config.yaml
hidden_size: 256
num_key_value_heads: 2
norm_place: "pre"
positions: "learned"
init_std_o: 0.0426
learning_rate: 0.00891
train_tokens: 448800000
MLP neurons of a small language model. Each row is named by its layer, matrix (up: input weights) and neuron, and shows model dimensions 64-255. Each number is 128 + 32 x the weight over its row's rms, rounded and kept within 0 to 255. Numbers have three digits each.
Before each neuron's rows, "fires after" lists the tokens most often just before its 100 highest values on Wikipedia text that the model never trained on; "fires on" lists the tokens most often at its 100 highest values on Wikipedia text that the model never trained on.

fires after: "t", " T", "T", ":", "s", " B"
fires on: "ur", "al", "ar", "r", " U"
L8.up147:155100131133104162121103197130128127081081124163175139111118140127134081126075139124089147128227088157208142100133127057185098168114091140108118142129129117167119111175123095091124121091087146112155048160146128125148095118158131090148123060129137156089129101110118140200147121116120100068129106177138101105142141168114093111116129134107110094083069026145109126097109199125093138148143125118207117145146067142163139177088102138099136110111112171140153100093113152124092140164105122127164170102196196092149127181159164130113111130149190116135110106104125124113111159122116139133

fires after: " co", " one", " la", " some"
fires on: " of", "ur", "un", "lo", " up"
L2.up13:148108140059069179122061106159150122161095112163144127120090078143100115156115167138133182120129178096093140129119089179149116167133144102185167151206128153120130143139084128096095116071111132133105137143136074145142139107105143099125127096146155117147131162125149143159162099096114080173124143172123122127139143171074099078217181111102177105182079140190134099143114150132117115090103111148096139108138154122112121132170075100150171107129163186126088174112173171117133114109175120197056118163125144142127126203032144100100128144181139115090092109095172159091134075110110133102

fires after: " So", "fe", " an", " (", "an", "ar"
fires on: "ci", "el", "y", "iz", "s", "ed"
L2.up471:118112087131133124094091132085104185117087111131129139208153192122116120152100108128140186108093134138178107089120133153119105138084115122103124153119105149193132114119056098128154103139173130094150102133149131170104178070185082170108080110141112209225142113150145129128173158132076126086118164175131183175176104123155147135159162103133109118140147088148097113117082118110139206160182111091213125144104139057084061141161093095111172140135096128141136105159093157092135117152127118151144079162161127118141085162090123106142149150142126107149132114150107206086159136149140102151

fires after: " |", ",", ":", ";"
fires on: " ", "′"
L11.up61:069144103120072131126140157098159069074164096123135053151152097052089124135103146065128088122117111119146168130177167116117086123091124124153130091153082162113094126149133080110153128124126080088118149156157199090062163175102116152130172075065195155146111142107130151134098106127122098221093113078133124136098118123159130146105152131169108135150158081178114161157167121144179065114126130088141096132077096103142113128163150161190147112201119135133100169145146118140164108148153155164152184155096137094141112131104153142116154167114128128118124038146166138141145158134128163163

fires after: " 1", " 2", " 4", " 5", " 3", " |"
fires on: ";", " |"
L2.up898:151158162075133097146126180163096135073097106092093165160155095122085133120106099159101124093101118143149128118140115117122095144116050157063120095094089129146142137105132148130108133171099110078140103104139139054086136114141126163151177123131134176187193094127159106078101130129081153073175167125083126155144188134133140112099145163078118142148128124160180151110141079120131066100149127127145106137140115137153142101078130115154168113172100136152125139185101149068132095102150130103146139185132144171099134148123148122202153160186114160136120155162182120171191157133155137138

fires after: "\n", "===", "==", "-"
fires on: "D", "L", "A", "M"
L3.up318:179129168119160153139156126150106113136132095164128128132124169181074107122052075122087181089106110175153065110124114156071165135135120164141091076117117192109065171141138080132070119098085192158179125117128162084118108096106129126141104169130194135188084095152109135157187137147139121187066129127117138158170062152107079129098072103103100137130139119147073145116114098163100067125128105145135073151101112127074180132131183107106134143102087137064082112156167177125139165195166096155108057107142121123120089108177179135117137154158117089150104171170126096109079121178124151154

fires after: " f", "te", " wh", "f", " F"
fires on: "la", "ch", "it", "e", "le"
L7.up968:158147173104089063144187188137187137098121162161175141116154155160096114186129073139125122116131182158081131090111111110097120141117157095149111143137167159083229088066136152093177117139137083163151123105153145128145109146154085123097139185111167135152103102045100130130116155142133115131121109125052169070123124093095139105135135087158165102168112141203083105116114114130136097141170149150091138114149113098193140148116169110046116152148161116148122122132081148130192172146180111071131148127151140164118143116129146097104182132150141078116099118123157154151138122146129111110

fires after: " ", " a", "o"
fires on: "t", "p", "b", "it", "c"
L6.up292:153146146184138122132115195169084161106163107127150112139161161063147132118088109136104106097120101106115088151174192082213104113107163144146137200115128112128118102139105147114122111124174106110070098167163117091111106132125100086121144120100152111118168149138151104163154102149144196060121141133142182215127088145107154159085180119104104146105128067166120185118123135145082121114139162128133213136114136113136096163172164172168133143087141135196157107070152126149109104149111161082167130133115133138118124126139110117093151106117149128084092162143109119100143101142162087156

fires after: " ", "-", "en", " an", "im", " Go"
fires on: "t", "am", "ur", "port", "th", "s"
L7.up247:125161132144154131117143114151101138128163135143145164131175152088109056083125166146138111113126159135157146108148083105157148154095113161144132163119112136163098047129108151122181117109053140075139134153147074085036148114185181175085096162101107144165164132135170113151129128074128076121125140134145154111122101135134222151107136117115127155081084113096148163146071126117141233114102135227140088102117105104118124185162197091122090167173136174140092136155147129149119097092112157074143147110184129124071077162147082089142121119124109176099119164093131113094103069163101131107

fires after: " |", "'", " ", ")", "d", " on"
fires on: " |", "s", "ing", "v", " on"
L8.up476:132143196114142136073122071160144123187138135137105137069155202087136159100108096128128110116110117094107121122104123096165060130177116130099090103148151140115159135094136056136076108210112129111058108091074094130173150100154136162113141055119149109130122110168122180082146139105108162097067136147127096138154142124145131138185128231075146112169113096093114168128115048150102194115130202127095118108093126117132121085123166166127175054177126126095094128151133161154131166155127122152159127161178170111112171115142108120115041126112131184149185171157133067103130142148155055168

fires after: " ", " re"
fires on: "ar", "am", "ach", "sh", "che", "ty"
L2.up1007:090143108159111169177144096131133140122116148141106128103083089132080128130117174079105159119162055126098103113112120143118128152129109098123142105143113159166139142119106119071095072107134100144137063128145081226151155175085130063118149156097203166148127127119112120160105177128124137177179149187110138158126186146133168138154100176123128136100158106035067185171101087145167171167106146037095116146125152153166069201139089087108142116178151110134145121089147146158117165117099109093167150114114134074126118073105147136127157159140153117159049163081166134122163158146133145121

fires after: "s", "t", "T", "′", " T", " event"
fires on: "s", "u", "ta", "a"
L5.up175:164151107131126080106178118082143085075144114185135135174062134162179147136114135126136135096158095141103141171134085106140150184120106108148112140177133079124123112093164139116117119115113064184140055115124156075104104074153126143189115138071147099132139182124166132095099130096146185122089083118156057120126145119176078140152114175092133078127168099162158122186088116099104191132125084103213135105087194124091124135125123060058170151137144187116159130111165146139147091144198163094120190128138191113156162136098153136125102160105117099131160139122117137139108220083133085154

fires after: " ", "to", "==", "o", " the"
fires on: "gra", "s", " T", "P", " Tra", "tri"
L11.up726:135078102097197156109136102140083133117104145102141087165184123147093107121063121027135112091166114099149126174160075152147111122102129118143135162130110131056096074127120102122144145132115124180188101073090103108104135151124114139121117148145098092105086204106166123114138062155068126104069115160174126142068104161100139165128113100147197130143126062178108166137135156134133186151135115137116140161136112139101117131125173094119162117152137088103087130145157119170164090098079153165119139207154170161137161081131093158113203112157113084128091156125145104136145126088137161112

fires after: "-", " La", " ", "au", "la", "o"
fires on: "b", "pr", "gh", "d", "mb", "ph"
L5.up784:116144176094131166116147127065119200075157104094165162064186117140092181134086164123141143159137137116099160168142133159157058040051155160115103158141101144070130120193122122138121112083129212156095104110122173065161217126188115144102160138147081083109153156134182114143094101104118153140073111132176117130118148148149106121109123110106132136142150137103096117122136129187139139156163095147164090161140157085151171124142101100178108128092142135128147133089115121152090069185151105142080121056117122185118092156118152119151112131142157122089161133147090096130079157147119138129

fires after: "e", "co", "sh", "th", "o"
fires on: "b", "con", "ar", "ol", "t"
L8.up399:140162125090154113133091155120181109161144080200193219141161067127168138170170107168100091132082134076065145120111123106115112146070098140105148172038133129157175103143121143088168083170105110133141111118091161114145103096123175116131115118165105061136105107153111130147137126170086245134156137134155094117146099168130112138201177174118121136138162119123102121160116102146134104129155159070080156056173176135054150165132107121116097148114093149164110073161121128177098186166098149140141153137206104107100118108156115087133094096125145119089153099111081114061142178106135107120

fires after: " ", " c", " C", "ar", " Sp"
fires on: "gu", "an", "or", "lu", "bu", "s"
L7.up314:120145047114173134103127199113093179131111077121152096120142129125132168068145142139079092083143174167105127113109144149128122139127175110172076099092210082072088088107141056153135124099155135160112172145148137143059163149110139113147169158109066188160175141099161107119105145054106138122134151108120137125067125102101124177166125122152078170137136177150123094103154138090134144092130104115148160109118070087140162119137162116123093113192167132140114091122116131119082149041172103161110120113070092105184152111136110142088154105102193107098177166129192134089094153114089195065

fires after: " T", "ur", "tt", " qu", "T", "un"
fires on: "ch", "a", "ar", "al", "bo", "p"
L3.up282:149152139045092105143104124087119149148176047111100148067172132096143155123111111183108131119164116149129059131186133081170150079155135111114072116104153143088153192111138139119176145092093133123126177155162101124164131164117070149124109168154151165130117121126128153168199152170066138122077109178172136134104148119123117124195186139108175153127144136124163132088152111112127101108064186125085114120134083152115149151120133146164131053188129163105152116095128151097122171097107105114112108148113128094145118158088134063161171159180156131060130115141092129187108105081166184117

fires after: "-", " di", " C", "oc", " in", "s"
fires on: "it", "|", "rect", "tro", "cur", "ver"
L5.up793:074126181128140108167075129132111117117214099083151113157154078128094113223095121123135122145143134104119151107100061104107196100124168058102131096118064122142160114123111084171102099092150105128110087137146088166187065129135069113124136160125075141148075103085143143155137138079140107154117149103128137148153110140150142117096144123173122132113124093148161162113122141122133140211112079140100127149128101205160090095127173118120027104127158104117123137107144134127146158154180119140129141127071135114086188130135138114122133163176198146095137123090126159178087141104181086069

fires after: "il", "\\", " Go", "app", "mi", " Ad"
fires on: "ver", "ma", "ec", "ral"
L2.up64:116097143160113146137127156181117162149097092147113143143119072150105096132120073109094171141105102130131150147133177118120073123159127105144134120139136188167134122078179094099096148149112186176165116142111126186124105088127128190115096128074131095123093063184037160185145121145131110151187091091074191112093166119124103139191187081101106126111132150087181114130156102121101077139067124067129191139169078111141126136141133116098076114051128133096091133165146138116112127060169179154135205123122137142115117119093118151123169132105102197205105102152109111085164100197121149138

fires after: "\n", " p", "n", " "
fires on: "\n", "ho", "il", ".", "ti", "c"
L6.up749:119152176094122129140127124149136094202151183172191107100088114128149095128134149116100106097125095133124100143159091103121094092163076151136146047157176133068145147136132139171129146141137115148097140201167107128088101119142111106151109122171114124116201134151176137122120128104088104181168167160098162164119051141116126144133110134114109084082149106130212139158093128151146189137096082178118159131113108095094070156093141077206155095127077117150160126134078093134123190179145065099065124107133057089139124090136115154142161170103128126123120104108069128132113140146150120181

fires after: " ", " w", "-"
fires on: "or", "ru", "th", "s", "ly", "ro"
L6.up555:133199085086165160139120116139133177115102078139116127111141082129136128107162113119165124146087142072084106131142133164103086106148151108159134112134094176129131188162154121136095158194114122177118132179098110124139133141106080121191176099088119134110182081137149146058061119109154098148103117113084081202167170127118155113170135117155141096074137185168098116079131130086119156150131105110119179162065079089102150172106131139096124093122159158068132123104106125150111160172187092097165183056161113139099117103122144171104163132060117202110111167056164174122160134111111145129

fires after: " ", "s"
fires on: "s"
L7.up447:137115147114172120102159122130136156131128137097091140126158067173129125185129180087099113164148153127138161093165123079112083054163103115102109127123128149173137099117142097089122125118160111171147088142164142100183196159116104047124179152165130127134049139176138166093122135145120132088183141146113116130110150057108165077169172060077086122156129071111132156124071182132124115140127136129116147113123111098096070128126173130094176053161163095133171156076080179174078126136095132125135147188113098117161129151082106131067154106129110159128154161174075179108123162166138162157

fires after: " "
fires on: "s", "im", "ho", "en", " de"
L7.up67:096132155136129018076136134121177119104134132148112177152187116108093073096103115188113131207120168122108145125111138110200091169109134136154123123102098173059186136163163111100129134137182183109096137135167054153133165075121093146128067128125146180098122111137176129122175146130136164120070152170144082108089065106100120102125165096141133170095110062120138120138065103102135131122109099179113087147137074099101090161145126143118141143083130149072130121120169097125149153148131105134157095202157095136118138130108089084139118046125166139101171125122063158104092155144137090181

fires after: "n", "e", "ll", "d", "ron", "h"
fires on: "g", "ze", "script", "ut", "ing"
L5.up357:129103128154133143127199142071135077149148160130101195132099146115173108090069107094122133107146132114151111096159180146106152112130081132125090152125113118118119135197079173163173178132077146116247154093147181046124168147095090061068109123106128140102119069103152166127147152118158112128133110165106146102096145149160078126122146122124114160162123111126142149104122108141087090188122130113086073092093127135072153150157089113134056068184070162063072142161123147086104148146129091187107103126128167175160187140088114159134113188110107155175168167148099137141164160119122114187

fires after: "\n", "″", "=="
fires on: "|", "D", "W", "P", ":", "N"
L2.up189:102152145128159121064075094196148074157153100138129106173135064221095134136131084186119103134103111108117142062147172060169118143111128150125144111111106150130144159138117107148138146089110178153133130116068099103150124151076181156104196088093188147146116124073168176115152075152124088124094122130137097170092136175095127128123057104164097099138121151114117063183124146160114125095123117144086071135146122113064106171165103099103139126104140139098108143159155132093155088133095193086092092165107164126058164145120159076136129142172117148133151145118144115116148113199138070142

fires after: " f", " We", " we", " F", " Bo"
fires on: "oc", "il", "c", "op", "et"
L2.up920:114112145095082067110158088150155148097147128077134143195117146126129221218091147134105131137182110078098169182124126129128166147091116093186168154120090136080151159145178155120148088132064084145158074111147107101120127130160152143103073106091121079125164120150180152134130111112102071177178162161121139131108165110095124110113119072170115084099073139151186105098150109138116132118147116159131094155070113153092185193121117143124125099081121136126093138099154172128113158168127144093117173078134041136123157161126126131165156141081137119118172097149089153113075103136148172117

fires after: "s", " ", " w", "or", " W"
fires on: "ide", "ce", "d", "c", "qua"
L2.up563:176168128120159161117125132086159108136099133147168130114107138118142107084110139141083059121136135150066141088134106131129142076081164106138128130057121204097104139113153150140113144086153017117109120155109142104142187154164134087110094129118110122054137107140127129121162110116123085121135110130144158112089129109117092190118151107102077201116119144074152073079129147106137120172218138125175135103105135134093150109127151115138126148111105076165133135074181182172067123200158173085182132172117177159093115097128172114066148116128158101065128132148157173144111090174180145093

fires after: " co", " Co", "er", ",", "on", " Con"
fires on: "op", "l", "a", "s", "al", "up"
L5.up613:128078082095142122192139120100116106137128141124108141095141038129140133104127149117123152153130128103100099161088081096092147094087154165056140123201146108172122126157192151200093096136128038080161146135158156168149134116088103126110122141151178121126159137097142138109065165116141134178103116146126150161117188140162147124192201110106123100174181095151098123161120157148084114104136069237112130139153106158117109095118124158151114107059106121146071150184170106127137092146085098106152173173146138084117145157124122114170126127154125166142125162125117132170120131133114100153

fires after: " |", " ", "---|---|---|---|", "s", "al"
fires on: "\n", "air", "ce", " out"
L6.up573:168167114146163165115086112123141148144127112108067120125138088117080123082106068118152186140125132094116101132122146103152119120153164086116174102102145121046098128136089177140147135139129116103118110177143165208128152107149196176115128119103161226089052101149164141144113137127091081094113073118097118057119089094084156147127116139141171124078063039108119152114164147132114152140174102112112085092096157111141137144188104178140114150100115116112129170128110120178130151181144181142186191101153139108097152117107117106065168153121137172127136107112126114133101139087138126119

fires after: "b", "ab", " as", "or", " re"
fires on: "s", "g", "el", "il"
L5.up609:189156141151159153165140126185158179158116119123083145137155173116121110128109149140106151144138182129184112106119143120106084125069177107166167146182088184125053111104149065162133100101072137137080111073126137114080148142077108047101120126120170108107165129132127111204168111107135100125145156145139082098168108063124109113172102101135103151149131109106128095156166150084141125090142093166131122044100103199131156162109102090116115095190078156141148103154182193121093123173091095131207140109139152116177150172048091095115190203154062193129164119101161111109131124112099125093

fires after: "o", "p", " Pa", " po", "ig", " so"
fires on: "ci", "ul", "l", "s", "al", "int"
L7.up1017:188070094137084116140112108110144167084105171090106121098185177106163103092125102112132102157168147084108163121094118111143106139144137174096121145092097199147130143148101107161118127124163158153182188110143135164159162107091158126128097108113146126056125147170100111165086151101095131100166133109161141179170183168113165132142152113202151135132196134176102141155123142124051114153088054183147088098187138138113107147098132135122150093122124160143150063155168162081114173145123108196105127157094067070124135185147087176177119131085166096077169154125108180123126140112124129093

fires after: " ", "-", "\n"
fires on: "s", " S", "ad", "|---|---|", "tra"
L11.up981:127208191131144132106138129138142107160116169116156125158141124115128182157139109155117140122140111110093151150145095122103161169137041110154135140146165139106147138127125128173077115141119131182060140118174094157085137179091119118149124174054178169094115114094134079131143115147085121094174152140161156153083098063131164139156184078141103165135141124157086153157115160148061135087102094120092140082148171169155144129111087107145136107168183111111141120179114186166163197168090135107176133186125123165123109094128113083130128135141079123116092066120116081102110165131053135060

fires after: " P", " E", " comp", " b", " B", " Mo"
fires on: "ir", "re", "le", " gr", "er"
L3.up353:162149131152106105156104145104101130107149159181160128114103172091128101119165134084138093121131108108129164172161106149094139214071195074154097144135170120168084131163147130138081130174102108139118150100145062167066161120147136090143149158107148157182137141113126141138142184182116109129150011125108161101111127110187156115173172050128177163118100153111102182150145199105157167095120140055132095125093160105171030134109118114111155080062169130131180169137139167138132119101118095108147113133153130145142112108178138128153151108103089120130152143148148194143097068127108155134

fires after: "\n", ",", " W", "″", "|", " by"
fires on: " W", "H", " P", " I", "W"
L3.up693:163120093119212167160176155125197121105136158125110109126132113082084128133158123124164146154109114126110165099100138122095095084087197219148218088141159174096099161143194182085168144140132180107124155150104101145141085149094139110148163102113128153115194157107164121134135158115112087140199148109195113132122108150081151140164115092167152126178144163159099080144098154079127153087178121151100093122105088191031107101144155165149086085100138144119045183124188087149125092095064144138138167088090132148151115124108193087154136140137080087128133092130170161107140059154135110117

fires after: "s", "cc", " state", "P", " P", "li"
fires on: "o", "ol", "or", "d", "a", " said"
L5.up645:120089136152141160209060128131124145105164140133171138068171159138111125127151157138088114052072163116113162108148145073145108121076161107112131151117102156129127139133130087095117096141186133107090128149166197131100085111161161101133138121129147107173141135143124075111139093129106154155172094110120109221059134132160142174078143126113151138124120109091140178091122124136086169132149085130136133088085087039111100074114088103142176152129108132134167076138123094172110130098126158155108096096179127160188115120100118164167197117106131167123175125139146085126125134119179179126

fires after: "s", " N", " I", "f"
fires on: "ra", "la", "and", "z", "e", "s"
L2.up457:098076143096141174073188177119109111172167077111095093140137148131118115153149114112110129165141171119130182115073030162110167143186161157120116129110108142098147152107121131124085174125137122114153126143163097218128092099091154128142152177136122121119148119168111087158048138037145113134169142152125171137097128108102157083108134172137145115163139136177104128118131098116162162126119165170110176109091127127094097136168148120133159156097167115082174190176158112128102072148109154094070117148143168120124126106112075111152127099150143113057117109161112114124096195072059172109

fires after: " ", " an", "″", " Mo", " \""
fires on: "ra", "W", "s", "al", "ham", "y"
L7.up842:135116142174108139118125078117106171162201154110124168084117135075095140144170139140144123159118084138130162087175139108141068161141104152100113049022111117109187097113171176155122087128126159102122100118110057179134142147052122115166107202066162104135101144152169126129133133143068135133197132120162127110065099105112178122110167098141114142096165096143195174133109184167155119058164119145099152103166146145121092205114123133146147117090134153129082160160129099131134142114137116079099139132151158128137080130126159120122128110098158119139100102116112102137090134136164157124

fires after: " P", " T", "P", "t", " A", " D"
fires on: "re", " se"
L3.up368:154078062118109107089121126128134133155170159124178122130150122151193120072140172165136128100129115111135150083124130111141105095118163075146118150120116092098138126135086159106119178141151092156155157105183102147102124150079118170179143154142163139146154170120109088166107154160125137146069100156183143161151167103139070094114174114086118161096152110091084158119174150083091203143129185149117095136076135149132124119128175119139086086043143146145195140153139079083113153106180150129097133112105070160098166137096175040085066115088061152144150107154057137122150163176115040123

fires after: " co", " p", " was", " part", "C", " C"
fires on: "ur", "o", " post", " result", "ic", "lo"
L2.up330:135118096094109153093125100118104124092093136131151161117112146167158083118108091187103115115151155115100179146136126155078116203161184127164151157147166129078099098164136143109167144037163128158067077135158165091174067138136158148096152105154111090104099070153158135227114127107117089093101196217127189144099164143129033103117132087122168122180138107159065133115126161125184139151123110139158105121176120085104120140169152109133132131148085119122213156140083146137149074150116097160136139124138083140084133130126101074159118144121090140159140152122122150151147145094108148151

fires after: "n", "un", "an", "in", "g", "re"
fires on: "s", "ic", "el", "les", "ci", "or"
L5.up367:190112042184166183139100168114156155124117129197191099161119088200141131121120103156107166138108156106119200123180124051102077118144094171112124131115108162085126140076120157118146128159139132163135099112149145167144148116143113106068109130116173137141146152176130183127110105151099092148172099151137138126174126135167105090158101180086141138162146157157069125162122133074118220094198147100190123074101073128113087083166116113137127097151121172139140089160135186150090150115065116125132178133098114075171105116110098190108199104113179086175089097101148130100050144151109189145

fires after: "t", "b", " O", " De", " We", " Ba"
fires on: "ta", "s", "h", "b", "ra"
L8.up797:128092119148202102132130101180114102140123087198118137135159127096150176117100135144088095186141143062164120090123114127130108107179130114093147166152093174147119087113171097147126120154197168140119171057169145090188133152105155142110148213057129120145133123150181095127139098073123108103111104111120108117129175104155092123129131134167175130179100084136141119134126080133152132127103109142131086158104154163153124122180127153114145129160089156112152173165094132125139144133145144060181191115126094088084098063149143111170121065127088084159081123100184074134167106079078173139

fires after: "-", "–", "4", "7", "5", "ra"
fires on: " |", "4", "|", " ", "-", "–"
L3.up656:103135143186155130161158108168198130147126150098188095120113162122132167164164113118129083104139136194113127099152119113144157107129107177139207143126147144122150102123122091151116112130062136065172122175063172126095093141117100146154121089059121122135125105100107154084127117127117091166135106093130143189127132101117125143172115178066123096129222103107174134125149106158160112186179121065137107155127184151144104131079064158119100096078087190105152152104135112147185155150168098110067082143130160165183145167067072090070166138148071160083120155105131135113115132144140129048

fires after: "s", "es", "\n"
fires on: "s", "p", "tro", "che"
L7.up896:148091194160166127088161093177118110148048116106160090123128140184106121167113106136087125139121158135155128116100147104151149086204153143136110162170130145164109102115146155148142127101173093141179118108109139069106080132122107108160094122134173091120064102143118129096140158119144146148181108137051148158129123141135164073078198151091169185127131128165125119119103102107098130130098127162125159120107153146134128087113153103076114089222188116154162162087118157130141163154100090134131116130173117116101113055119191144154168132134153096134133128204106135139146158164117181176

fires after: "\n", " c", "t", "s", " Party"
fires on: " |", "|", "o", "ri", "ra", "-"
L5.up309:053094067107126094192211167121095129099113176154095107139070124121131129114123146083138181114108113153058139085116118088136080130130139137193152130174137151137077117149214126130150168146136131131106140144153115136162126115137067084182118152099131146156118128159134141201098092122148104157130153108131176103131138090116131167158094140174162068114152120148143141066163153141127142134108106119162113116187047173127122136176184099171123153071142133112123072124137167122106112083126135168127153108101128119095108116150130198134175076145119086109137171112186173133080215129111120121

fires after: " 1", " 3", " 4", " 2", " 5"
fires on: " |", "-", "–", " ", ";"
L3.up641:121144134141161128087146123177147143140102148119158139124112121128097139107177121120112158083141132142098147064114148103123103132113115141189067208156100084144101095133095151098094148107116144134164102115126116143089143080130125168117121124098146139202128174154164100094138098175158074121134118118167176158158137088138110144198181117107116104162201118143132139142121160130146061155083128133152116169144137115155087086099078120151165156099036115112161184179109134159106139092144197105127161110100101183147107090124165130132146166131070130118150131129091140073102177118129111141

fires after: " |", " 0", " 1", " 2", " 3"
fires on: " |", " −", " +", " 0", ";"
L3.up835:101151142115089133062139142153155113190113154090107106040143151114125138140131122087086148095152135157066146119145147132120095100107132181031053072122107133121202131157172148097168121175113152082126133148073169087140086056131083102124185104092144150148123129091139132112090129060099098141175148166158109106148118089062104083116190200147169174111151144158124165171126141130099126170141139119131142173145141118099135139122136179111167076096124124156066128146158116068091126174108142110121167109118128140131126117142158159155124140099199126070160140144150127109141160088111157155

fires after: "s", " during", "ing", " in", " dis"
fires on: "o", " the", "ol", " |"
L7.up595:154028120194138108108124113153133156099162105128130141107094129146097121142163105133175100144142069103070143160095108157202086175102102144131180112146166134124050135189195073125161057126127109086107098157145172122090076140102160167083080132171119124122155122169161147095105097099137129100153163061148138188142076121098097143124112122174137191101144107112165159090148099126147128144138108131169087104129100093095088067131168090178117120090125082128123152179134105131141140145106165138117125093150119124168122130111087206178139142175204152066133160117140189124102180136160103116

fires after: ")", ".", "ot"
fires on: "\n"
L11.up256:125112150158139060100162124093126151142170112114152050174126166075128078094165132136116125111087108176124155104120155157132164111149128085159095105165181074151169121165132115133145142124114118154127135156122111126087140150181191134086216129152148116131146155185150098137135107094120170122053121136137184058100140141108134161134147178159082111108132141121124082130089182077080115109127096127154129116145143085175148112127173181069135162077139120118080153100133120076159228097108073200091119136108138146182144137104052177090108107159071157170152133108104131134137149155103184153

fires after: "s", "lo", "ci", " pro", "ad", "ri"
fires on: "s", "y", "vent", "et", "n"
L8.up928:172149088159172135172129138188103141119170171110150109103097054114108118132066140135081137122142123181173129139081102102139123125164110075099123138166141121164102070122165056172127112125152086090114135111170110161169141060123092115064182144113097059128033122166201129028134098130078114030102183143106103113150075127122156123122134167082119149098136135167160113118103154128100098181158118134154141147150098129184158131127145124108087069146124141075161135142163163128086099106084084138131104137128140131175098155143084123123128125167112121140130070141109146159137123129136139096

fires after: "s", "us", "ga", "y"
fires on: "u", "ac", "z", "st", "i", "o"
L7.up716:118103192149129220151138107109065123155120122134131081094138141194147093095158157119115157069127137084157160127142104130129129189089099104133075169198154089153142103124095095119103129080163118150132121105232141134099114139070175103105083077104189144103129100140191173143129032121150105092143013156116175178084172168138119118176137119142121069072103100154169111142138132123126134161087149138094122082193185046068133157161109148140104110103104133145170127153109103133111108086169045154073116117142131127121154153145120166113117144158105129140135179135168117111112148116100135138